{
  "num_hidden_layers": 10,
  "num_attention_heads": 14,
  "num_key_value_heads": 2,
  "head_dim": 64,
  "attn_scale": 0.125,
  "bias": "none",
  "init_std_qkv": 0.0153,
  "init_std_o": 0.0,
  "init_std_up": 0.0153,
  "learning_rate": 0.000555,
  "decay_fraction": 0.946,
  "dataset": "wikipedia_en"
}
MLP neurons of a small language model. Each row is named by its layer, matrix (up: input weights) and neuron, and shows model dimensions 394-585. Each number is 500 + 25 x the weight over its row's rms, rounded and kept within 0 to 999. Numbers have three digits each.
A block is one neuron, or neurons of one layer that tend to fire together. After each block is what it responds to, as a language model described it from the Wikipedia text at the highest values.

L5.up100:497430521489506522470520499501531459529466534497477472501481532493503471518484462462463462469490450515520486498528515510507459496469504469539487509477492476520535466467511503496533464494535466465504498519529480538529570512468495524476543493523499507542519506480534538501453490482498546471547532471529479450493487502506479478518498476520496516499486519490505490483520475464481507498502463499512509469550512553511496550524519492476546545474548481480533502512496472503475514520509477449510526475453506475444511496497518493516483515494449504502519483496493541495507542531486499478
L5.up1228:485495547477487476530518494476489470524504494473500531475514496506453484544455503538526479480499506519478474471470504528517507547498485494503447496487475504484531486483493472500550457479509516496492474527520535564557502491548485510480484447538538477514516507529457449507480489514482518511506501532514499479505517518503510415493489491486491531471501480465464459464489495466456500551519528483502450517505500502540448469500480501498538489497491529524529516485512472491529486500495490504515565470491491534533558569524513472513480495450524514480454497491514514485487538513526504495
L5.up2885:525540481552467542527501510501511505490490484518460440469476498502525464558473501535517506525539496557468493509507528490497522486510485483529455451479494522533519473481456523459527498494557520440524486521518524543541477487521539528511470472533493469500525489475488487456519489489476521506515499504488479522491489477473520507514536463496528539485479512525504462483473512478495493506461496480501493507539496517477479552540480526509489515536509482549525529456498482492482529476488543489488495458488517531493566518458483526472501506462505464502501505472501509475505531516500516504
L5.up3214:522505465529520494508479452503477509472552478495456417503537466492498505461524504488490505491496501527472506485506519570512525511468497464479475508464535477491476479494525511481480474481525508507578508553496535531538475559499448546456492505544509505521500520458501515505474490518530507481512487511492503443494499479502458498503478446474473541487492509455505507530484465452523542526527550465510484500509485501526434517481468518500493514494558507527503526486461531481523448477502484495482500470491482541517548509525469461482496499466484485516478470495500504505476523532481483506
Tokens just after a Wikipedia article subject's name that open a parenthetical or appositive, such as born, ;, (, also.

L5.up824:533498524511533531544487500486488499475512487518517510473493483488515525550521496457485501491434531426484510425496502486528505495522468490492491488515487533467467491558510517504488498513511485566521467493503499462517510495524483514490446519512576519519529503516508464534507493480549516468523484525463507525523511501496489461516527462472530556510510480463500493446533472473542492491539495514499507475506497483498496543506481491454478472481455518524452496510459506500481478539496465503491510508496487512510482522541486519508510523475503509474514540477474543513523539514518495511
L5.up1435:496501527476534512568467526486468497486464480469518503526472499499477499492513509499512497536450535444481523483506486487475544469472536507510488492530563506447466469465513545515491472489475507483514498551488530484552501494516493526496483473522539492501511538502496497460526509512469514479506516515502504474449521504489498449544484487476510541543512436483451504468484458496549482490517475513522496497521510465485494486471477512471510509511499482546474480479465460493481480525484478468508519518510497456497529528511502517509523524485505527470465531490538537520508515507529493485
L5.up2045:487486538483512480526498532514502449472476465519478518491471487466463482510492495541484525527497520491465509495495496480539515494509460509456508486549491495510536486499479532522491500474510535481532506534513527479501483496522482497493494492543538487515534474524515466512462507527496487487489484534514502496498518471498473461539509470507517527545507494513498495483531528467552495503491490543479492488434486491512465467548512519499466489497519485516500480483477443535492494457535482475523478496501488504517474499519534522492540498459516503516471478506489490487520570475481547533
L5.up2730:506471547490541465508489494490473508503505493520492507546497551491447468495530487509491482463447513470472488486513558486507523522450481450502518505529508476469504477511511524522500544488518486475502473526502485503528522517472475505460490499496528536457479546559542481503478478496453512466573528535494509489521476484478523464547507521516535523552522512500487519466540460511511501517509521479467472505472518525542510505523508456506491511491532533516571522479481540515493524483502494501524494489488485457480532490522493500503466496471503472511436465488520505501486501508521490511
Conjunctions, verbs or punctuation that resume a sentence after a long appositive, parenthesis or list item, such as ", and", "), were" and "; the".

L7.up1973:487516504500570525488501457484530467514482497456531525533486554482522477512484518508495414513488526519493507502464489521481507468525500501488521477505469508512546492468497522531501508495516525489535494517506543512540513497496471489515475490494503519478525534466508501519544547490446522485543502494533543499443527529537490527482514507465517486499496516462498491511496503520511453478494482480502497544500519466491495505491511561520488491516486511502504477479474543470450491539509534444521528521491513486522519488504528492516481544438525530465491528488478475506498518501522517490
Commas, closing parentheses and quotes that end an inserted noun phrase or aside, as in "(born 1973)", "the Custom,", "brilliant",.

L5.up33:513480509499533506478487484487495486554490514547467457529519502513455469578540490496510501483460489512497475485509487482539501497480502521502460478514465501490507465510470504493499470541514533523497514519487518492515498494483415529458531496533458485504495505486488487524470471509517483493522476513492498502526536549520468455528516528531528502544493486488469470491447553508480520524522495465520499528522546496526502511478477477540526499475536486484522519478544455481484514489459535463508497495475513471529527464528448500461502496439498479529466494515517475519513488462488557486
L5.up797:493473531507514532510493517506510502494508499540526539511481466451529469514488477490464498481490525497454486525445466492508510461473525512470437495481497526525516492509495496487503509501508528510513510521495464472562541481555489486478447503434495512510486497526510499532527483525476472524502505514527495513490517515469460466526541491505516532506512465492570491515516491502492476496498494473538507517498500477503476479525531508526526496517484431512496489481499504491482496504533563549492535486481519541551491503524489498535527492524508509490489527501538515480532500475476511518
L5.up2102:476501537510510517470452496499450515490524477550542477486504505465473468530489429487490471503528533493498498535473535521486479564496520510436488497511477543482585473528513518540508499507541500516542513512509475510528515503488498489453514516472509493539477502547516498501472512523503520502511549479527477490512546488484480463552536466508510532499556469464585476515505495530443469540504490487524500545508510502483502470474481476511485493503513477491479479474565509500477485489525509505487517460460503500521494510468505501479529419483508511486479503520507497490488513514503480520
L5.up3518:508480533522500495455521555460495410488491481519500514486464475470489508537502442525526506518479514506468559468491483470508523522497492508474482473518520521472480483524493494484490508516512521546513496522540462482527495523512505538509461461538483485556505542493571510514473540502484505479471500529515546507482508474449456527533445517480500509508517507496538498525486492510487496526470498509482501516546522514552524510499493519538480472458474446519462552432497486467527522516455506502524513472512499521514514512475485481511506439473510497484475493554538510491502504553509467507
Final token or word piece of a head noun closing an institution, event or work name, such as Research Center, Railroad Museum, Exhibition.

L7.up2841:472458507440511466510496487511466472478488512518525510499467508484479499514512462484515497506500488516524512484528487530492532501515490505493489485500457454521508521533466467472474496500541527484482487516496479512535529526538484557500552488510473515506479499473492539495481500539467498488515514462488526522518535484499487488528478525477524471490521494453545457547505504460443475495504543506474509483529505470546491533542469475513486488498518502511531505514486467532488528477496472522490469467482558544463464522519531483454536509524509512473506479458509521518504485452477529465
Fires on tokens in formulaic Wikipedia text whose continuation is near-certain: mid-word name pieces (Roos|ev|elt, Gre|ene), table cells, census units (sq mi).

L7.up2893:464511497506511484519483537504492460470487497542529495465506486513526486499484496481487488526480519501492496478515505547544504527530418482514520544504516484494539452501513498539522501502479514481470499504497508496485510510521488486479522496491484474507501523474507456533489463529520475532488490518540501461511536491450449512499479516496482510474517489454519473540527511463489517544484505522499469511504537484530480539487523496505515505530520497507474490514507470554552526510507518486530493511497511473498518472474467501500468505482488472481487466493528510539511514521540508483
The last word or word-piece that finishes a multi-token name or set phrase, such as Outlet Park, New South Wales, Film Studios, Hunt-ly.

L3.up286:491491522537551520485486538472461472484481528503516526503534497523490488513533494484502479508517509473473512536513479506529522518520469509510487528460471492482467549513525508501513491521528479489502508453542457480439505522493531473516493499489526508549496486536483504501529510462514493493462534528432495484521514524486521478466501472513466478513560525493521490519491451513458496522475444467494492465496482505473501524494496530467468512479499555451538513515453498493466483497458493520522499540500544542531483505523494502496527531529497474545551485525469509529493470531507493476
L3.up872:493486482483478494524477499514472432479527470487457491541495518527521510481499501520505520489498468502514507534492524492503543469500508482510504491479534526505514517525506467481495567495525499482517492468502496516539508503468529511511504490463499484467487503523506503543512560525532525535541532471494528528494460457512511494514492466497488497521506465505516494492527477462490479543479479507461502528506493524506544449521535492497479472492506514493513497493472536498447513506536482524477476494494493478525518535478442555519518476517489537498499549522513503489559537559504515504
L3.up1796:495465515514530502478484500476509479475525460497476534525501529508532507484501506485474477494517469511557529532490529530525544527507541518502484473530556457519509502484514492453501531509514506497518483504517513494433477487515536491508465515533492490517497480466518514526499506512537461462515510463463497530489494499533539482501466506456486475453465499510533512494536506520532497512481481465460531500493497520493497477513489502459515510509508552519524507545508508511492473510474527538492486498498461510506478500500500515471521538499468469540514462506485505552530458511522499464
L3.up2050:486483528506577460522489498472471537492471506493488494524515508498489523516505549529459503524515483521494534486480501488516537500495501469514465523479505473523480517481502522542496499547506465464505482495551503508431508485478541495472549477467501502543482520537500498463503498481483496517516480546438486481487518455495545499501478515500524501491484497521517507468482472495467519506442504485487498517531497507505539509531465497511483477506531559474504459497510461499525514519512494575469493512514532540542457504518491501530522514505455481471510506500498495463512503513496457472
Mostly " and" right after the comma that closes a list of three or more items (Wainriders, and), plus scattered mid-word pieces like g-on-ocoxites, att-ire, Pan-H-ell-enic.

L3.up419:457486457504523468554515499511479515529467466502493482559484485541497474519477545492517502504467510468512465437489520531509471489507457491505553514504464532512484539516510464495503511475517482474497532470452487479457537486530486476497553483457516510485488482481524496544492494553505515492494521505498466498493505512495509489500458509534468529459460470528506482496525499527515494500494514502473513547464514509474527472514486481511477496525479507499521495536502473485518476477491496513493471532475517448458493505505520528470480484482493537481518494503521506470482509453567511498
L3.up604:498494475482515489548498517515504548535485500499501495520501497485530529520510537495497492508497491490522490447507546501530447518477496519487548490511473474470504499505489455486485496469462492474536531482429495503443478500559539482520547523472479518511493517495510468518508470528517516504494494499462529482475484497496566493508511471490507507479420509492493499506506506494509510476461494516494481529512514496484490485520488466536494507503526506498531508503495484477491476469476498526490500515510491493455492495499524536485482524525507537536497492497502469484478523477489512530
L3.up1499:463485480509507518550520498479496548508511489503524518508517466512518513506529550511482487526485514480527495445506497473499488542521467529488533505521497535499515515508462475529490477465521502495489527488468503504459546460521504502497563532476522498488481521516509469526524475515532542509497495519481526472495498512508565486519466451515505489479437484516505487535498472511498499468503518514462456523472516471478492493469500473507519477522495534463529515497493523490514477537481507495497515484505483518501518485512512505533451483495478508496518544468499477482508488452531513513
L3.up2846:467479478516510516556512507495499530508490479537535501543509474510495502525539561492483507504497519510535521474496512488491445518515447535504554516518493521480500492521495487535448490483532483513507505470489493510476520476519528497525564531443528507504496486529498497518512480536533545513486499500445484468487469512495550483513503476529469493493448476504505485538506473480484487478505493536465467517504488473461533512465487505535502510504508539489504493522470522496498438492515499496474498526478511499451486473507510528533479488493469527515535503470500462516530478487507547536
Pipe separators closing an empty cell in wiki tables, such as headers with spanning columns, chart, stats and vote tables; occasionally verbs or pronouns in prose (is, are, he).

L5.up17:500504466439535542494511468521509504465499475515488513494473497533533511523477489481543535526484507524515508445488535481474506523495493521502476465471504485478499509543510518477430513523511478465501495504476488479515504545484475549513468460478494473503476540499512507516533473483456485518532501517479467496471532498473497515468543472475515536516516508501504500482491479536487541507490451500504475499500535468489508520529526463507475512509459457529503504506521444478470475512517526461525514528484484471532501486487513500482497495479521556506457463512493494453512512477485529490
L5.up888:542518547472555476542495500472481506500490501472481503513485484521533517464472500534501493475534519537538490482501522520519502490479526460486520526578514513437481539470529487496481521443489514511522480474464536489501486503526496495486480491512506508516523528492493517509502508476490486524525515521520475499483492506538509535512542487502503478464472501473512471488483507571532487544507499492508501535472496479529490513469494468506524526498491463471518518489494470472524471510483491495479447458497517505477456520518505494514466521504485489512504520494478521451464513519530556487
L5.up2540:507477505500508501523511507513505498512490478461525492522521502523552490478521481492499537422445538488493463474477521536464523476462450486454505521534487480489506509548511455522485483460476503518462447530497459527526437477533493503491509546491468525523452494508501522542507488552491523499484499518504520509494485460473480538481482499483478519480521473535534491497536495526515465534563521489520506488471476454502479526532530503441495507484540521498538477506511524493524524487546485500468509542486490487533462534531496489517497492513515507478495547527499504517535520466504462462
L5.up3353:496487471463540493490458536534512507521486526499496514495496534514515508495540460494511517484444545482471440471496506544530535516516456553492491503522508465497449461516482478513460516495538507525499522535492496494511468498499464507496490511492483510530537525544508527536512511507500477497512486524477489474533488481489501503449546489515495459490486484474521503517501497496526498477506530500514455519541492498519501533501532508475489525518546484508464494490534497507455477495493538496480522512507508482539498492496523493533513511491483503511497504511545478505524529488495487485
Cell entries after a pipe in wiki tables, mainly party names in election results (Democratic, Republican) and numbers in sports stats and records (26, 30–24); weaker on scattered prose words.

L7.up1734:522480486537477476503482512530447488476525514476523550504466523465551501490470482516507520524485511475446469529472544534489522476530476540470478443510502478518528554477476474501482499481492520491531526506507498499490490564460478473513556518479493419476528510556516527487512535476512552503495505548517506468472487503485509481456496536477513511516485467514491512476483481516513514475526435505481492503521503489452509516475520506486526501535488489488514489527520513514452497492479542485526521525495514508515533526472509501519467498484520503522533439471553498481490465456484523497
Plural noun endings and plural pronouns that head a sentence's subject just before its verb, e.g. Bunts, they, elections, teams, that, then are/were.

L3.up67:518549531521515493472491468533496421514512509487457510479499503492485506450453429517492463492510516511470465486488484497522511469483525542505467525493497476504535541470508455527516506523489516468488510553488507475516505527483506523484452489528488506512485485474555521494487502504480499525502480471519477523513566474489449481533522482514523488483506528463490503484490520502477523501509509490523516484526495510501485490535475504485478496514511474527462443492502484491476551479534537513485525488511499462524523507499500508523537522483519502446488531522488520507515501475493491476
L3.up93:523547532505468464492479470515507454458489550494506505527473511474508491451472480531506464480513476493473504471495534458532474468485503504480475509481493497479473528502492504520520548433505495522565529496483477542488458505512505477489502486508462493494486506503511505499484522518472510521490519467532502539499567511478494477515525549515526467511476476527528504491518515494517508504531459514532514506483466462516507520469490522492469472436498460440484511526518530506501509464488481539453513496526492496519503497482448493486527473453514528522516526548506489501553522519540482525
L3.up450:514555525529503492482481480531482455473512509533492515468488487489502482459503469487477442476464473479461488510493477497510518466492502520520491512496539526540520495464500483532517501524498487510524526526507539499516465548522512532500453511512476497496500490516510513505460464485499456518516491483538477540553548484461450472494534525525523484486510496492501494505501499505481519504515457481534522485489476483517485499506474510475481518468490447496487454525488484500529530500533509493472504486506522485507507525514460497499513526468532531503462501535479516504537518479485500440
L3.up3275:479501498542524496534490459499477474489500528536504490466526464485544491510523481510482480529483478462464493503481474517511496450493508523486475489499519482546514487524503518497490469512481484506510509544474527485574470509530495518501465494548478515510520471538502513473479504504482463503541516505490480532548516486503453479522554543549549511503521461487468502467519519511500504506496473490528477500525488460518488517506496510495475498509544409521515444521514485521492556530500544486479549464506539508492510534494479516494519538450512509476472547502507523484492536472512552482
Last token closing a multiword proper name or quoted title, e.g. World War II, Supreme Court, UK Albums Chart, or a closing quotation mark.

L5.up708:474489523526471560492515462500449471487508509487525527503468456490505435511507464467478505495461536515500506498489536495483535495555493561508485500450499493517481503532483491523517457534495507502514488562494526486466513459499492521505486500485488510501539493509516490555501493531487521461507519515493527464496541488468469483516500447491475492559539488458500507485460552548510497488524510507469514536493492507508478457494531512485470493514555490507485497495544486501502496503556540463508525474494527535537524492532476454511476476485518484511464495495492501492437467485508495454
L5.up1413:489517515547443479548508504560511479501497500469486550508479524443561491470480464484469479524513520478509439516509512503508491455501499487516506470507516508498515507525514495526456493456555486499530502489494505494541496504518479504530531483491484490506501534513533485526494489547495539517548479529532514492468515496536517521455550535462488526533471480501526493515488515528476492509539484462500462542534513483497503490464518526497502481523494505464543561503556492521471507502508526490482565464485521546511489497521517487480501517498505495530543498520520478526481546520510542491
L5.up1467:479506510526525475558467527514450534518476522484520503456481470509516501505516494528485503521447506482495499535552521533527506493477474541487475481498509502443468471573511504498497477504486516513575521469469499474490479504481454482512510516546461492518567489532523515481513540481458492542493490505510490491534463521497473452480536530484498527497457466509520511468508468534511534526508505510496496506561527519543509500474479530526508521510535459486479515519528489536482502535485488477520507547492515443530523481506533511505485449481474481470463460435566490504504470481492579517
L5.up1831:540508479484475490505501469505468482468479509510536527478473518482512478491498535466465476517476515468506483490470522482481499479475496514486474461486507498512486483459451549476526455451530506497493480514441510555569506479495485470459477539504473510504485491509518497478519493498535544500518521494481499497548494485479508483512505483540516488514529481529513517561490498504489511533517487473509504513490510480475512496493522531521489467498542471513533499488513503494515488543507554491489550482502531481550478513484486470507469477483565472515491478486499481546521485501526505501
Final plural suffix pieces of split nouns, such as -s, -es, -ers, -ations, as in phot-os, sing-ers, department-s, often after a number.

L3.up31:514525464525542445502522489519479485483474535509506523458484505505503520472507510493526504507498522479503515500480503490484508519487484520510512520511448502510514468489465499506464506531551517485507500537484526511537484524504482505528516457556551473513475512504478503453493518500513522472534514489470509498487480539475517484489511528468515508476529550531483518519494525471519517511464560480490493484504509522533523505493511479476518515529466545480521488531511544506497543540498522550484494513517493511521529493519485520473514547518525518509470525468477478461486517468425462509
L3.up1571:485516514487471504529494528505503536508511510470508497461476518519507489507512494478474533482515470477499483513498463439489483478484492476556502515512553493558478433508487536490482531514477516507480504464517458472528500519502477502446514443435483511487464488470525506505538563509475466481503484485498462498501503509497472483525468507486511511495497496547503509423506536490517512525470466551473477525493494573521477549547484492497489455519520547490494448515491483564494478453533512546539497495511516498468463483513502480492520509493459550486508474496457515479500526489510463547
L3.up2278:468510536476503514518486462514495474464509523502468520565496459511516512448486503528462505513507531526446457498479450509490538507487486479510544510499481527469521497513517517531509519549469541514500498464560512440532511503539490490526513494504553473481480548452512491482492503500477478470464466472494445537481467484499488465512515497475468535481522499509449503487495493531492516487509465468533502458507512534515533511555498480523463553519573461490502502531523446484499478493517522480471466486499510522506473519520534537510475520472502515491491467508472498523514519514470522513
L3.up2838:521452545557540520509499523469505522505524501503519503472503483494508497491526492485516483490463490477442506481506512467491517509504511465529500509475521514555481482511479534523511541551513487491549486494518534483522469569551449495530516520512514459455498560506488465470493520543556518458488526480515525503498506510504504497511525492506480512497497529499502512537540466518527475511498464484495498474465506505517508513462527515468496488533458490514569492465539500547504486438494546494479447516502511545535461497473467537506529483496477477472510497510472521468511479493452476496
Short word-piece tokens that finish or continue a split word, mostly foreign names, such as Iași, Natalya, Violeta, bureaucrats, socket.

L7.up2078:495498532537492499546506496527483461475448451506506546530453480562462475471495465498503444509480502477497517513494494535551513451503515523511495489519520513440531542481498459490534505510487470497498472538522499528477479547495482525499521484506482517471513493533504530482469509494475482442479505522502539484476510511487500493474497500451581480504508520484514508514479510478514522516528477548521553491502501527546469466518487521493479514509487508521520469480496519507495501499532481491492495517496500504478504525541484486505519482522519485485483485523548553485536496479507491501
Final word pieces completing a multi-token proper name, often a modifier before another noun, such as Fibonac-ci, Crock-er Land, May-a, Braunschwe-ig.

L3.up2135:501521560523528469546507464486465499532474507494553499496488503485551512512486481457544502490501465485497466536499530492531474492497504528500494523477541549521480472484462495523472539475491531482569506515469483483480532536500532514470484511453498475474475520520489491563523561516506515496483458523548541491500560531511483496450503464498475554547442506506529512508514492505506471510461506437493477487523489510521472499522479526477487543524506471508513497499504458560537513514508520528488508490523530520489506529494504531504476548491471518542486555490482519546550484486489525472
L3.up2612:501483489504471483522509452512496506495535524486469533504523470524517488479546485483564525480497511483466532497501496497490526524475501493504516461507520452517530465487479500472498517537498518477530500476487495529529461472516508499491501478522491508519507525481496448452528517500501529492514449522506533509544502484504527514467484451499485545502464507524511511496500468496520521504490491483526485500487499500534519504518547500499480472513503520516495527455528469496480465498536452493517480537515479468520487524522466529483501515513513482441459490475491502463496488520511500477
L3.up2789:506538476524493468470514503511508478521463466531540507506497485523490502518504543501496483509490513538512510496506508506506462534509482484524508512522476525497510510462485490486497449485505557523509481527503504535506508497474515501504541505546485480445478553496528494458487469512490535523535465480495469553477497465470524537478479484517484478518481490501528492481492497497468514509450507512531473543497493534504479501440489472514457513493483527496529509528497476493449456525509517480475495499506524496512484511527540528509501468476497472527469504472512488486473468486437474523
L3.up3348:508525507498494455466489476521544448496507476484516502503514509468543498539505490502553457527488520494489501530509512544511512461472554491497512471492497549527520482508507519455519494467515514519521490527519563496531509509430464499523523505495496473474490473503502523501477541467499473510488501521444496492514477460483522498488479532511503461471530483502520488531492492510513496517483474463536463506450485499497447490478506508483516428486454491477479493488482519495451482490537514470504500506490503496518519524515486508495483435516528463519467485509525510562540511494547524442
Mostly "born" inside the opening parenthesis of a biography lead, as in "Name (born 1962)"; also word-final "a" pieces in names like Padua, Kuala, Nouméa.

L5.up691:526512487476509505522486485495500513536493495515530493487477468460493482540521476523465541500489463515498500492512527493517515489482502518474486459529518527553502537483490503515471503519516519527521486504522496490528506486569462485483502498491481511514515505448469490459502514484543489531513498509447512497546527538504514514485499500455475502544515492448497503528496552557483487494484510461495533539520505471530510524532526512458484489563499498512486471505507529498508511494493539463506479510502541491507480479489483473475463504495502520498482514509517488522467523461516466515
L5.up952:485507519515533494495528509509488501492518519464512509488466468485485475498467470510475509500508505477557510480486519475518501476501473525467481493516526543472497498493506521488456431495475491503485465480478516495514489519545483478525517450514466500514493505501467481496458519500480501485482542506485486470528508487485506507511478525485507487541478459490494488466562482532508488493511487480503503438507476457496508483507513475486482516498524501520512475483511468523512509469465520495504482496505473515486544503473513479503487489517493513542504498516534482487477508514535496522
L5.up2308:497532529477532508547484483498526485489487489466516517528480475511481507504528472508481440502513542466478484459480505492533506510485458552496548503509527492468485522443534520463457493499503546498513479491482518475515506550552499489493489449544521499520501506508499481483479491478490495496524554478495501503530512529525506513480463515462513533520518479530494512519515484493482515482531487445486473469504468472471465522509522457465514459535522512511472528507510483553502492480493516528508478496506471485560516488501499484457544509515532474537508518542545500487458518467555498504
L5.up3076:557469519486537527542510497502531493475494468471529496507433469505491505499523508502508453513492529502513496484498511563518508484452488533467481480540555490499478477469482491478466499474486507539520492533494492508525461551512503505492495467492518480499487488503501514486509462533506464478498528506502520453537533544551459501484469500499479492535515476546480512518549482487512510493541482458484475497495501495484478513520516533473505529553538514565537460493504483520443504513524547531490495501526513484513493508515549470487520492516501504546507477515518487513468510497542516494
Sentence-final periods and paragraph breaks closing a statement, plus table-row pipes and list dashes, before new sections like "==" or "The".

L5.up500:497540513504470510504496441536473491487508468521511512486483435457518500509504455516479512529524506515531532439518440505501492469475491467490503453458507475493507501480483475490507495518486508551534485526494523480505473539531475520536523499492462508512509507501519488524498567509463486515550549523518474486524517499495448498495556517535497502531503523532478464513508477477479526496530521483498516503445546508503471493445487495461488526488488456484487474475478498503525501527498507461477551521522467509474527480499536465535513480528527504481493452536535512494516499521483515509
L5.up725:496457479501507480515525547550560469480478485478498473526471534450467515524497493521501480571440522554487469477444511527486529489523519509478465506484504426541492470498435474501488471522488547483520489482462523466498504559496490513536504466493456504506503450499511505531501513517504510475561459501533495529475495479513479496472528525487480498490494490504471520532490492514513488483541499483530543528465523430503486492522510521470535538524475482508496469486509501500509503503501523509491492466478505519502504502523509461502497448507488527453532496510545509474517485462484503417
L5.up2060:535505502521513487468499499484473478419535462500438478471475485552494435512454483514499529504499505525513507468467480487484478485514563549515508489503503508506487501505535509483533529478512490511493501521508496482485476528538500509508477452461476500512497459521528483519523499510490512492505510502513540506522481539466498486515466457486534565521508518468486472523510490500449503537550558471497525535487507474509458484483504508526516508505550517514497476478519502521496498497503484498497556516508506473511486549545481485463496481496557527539491473536507501454488466504522526512
L5.up3151:502534509479548489484518541522503497529430450481512499564498495528511482569471524465487444511472552505504487510469564502517511477514534514458473481495475530470503513485501496500492492494467520482506497488455535506492516514494513506470487470489505500509503501530536463500478528510495471509514489497546468495476529503521544508497478477459487494450520504486483488509514499544478529525500465462508450471505488484518492495506473508530525546469515503505499509524519464503499432525543538503503498484455475471504529519516531466488496515469554480490502521538510522541455529476502524469
Middle or final sub-word fragments inside longer, often rarer words and proper names, such as croc-od-ile, Bucc-ane-ers, Asc-ot, disrep-air.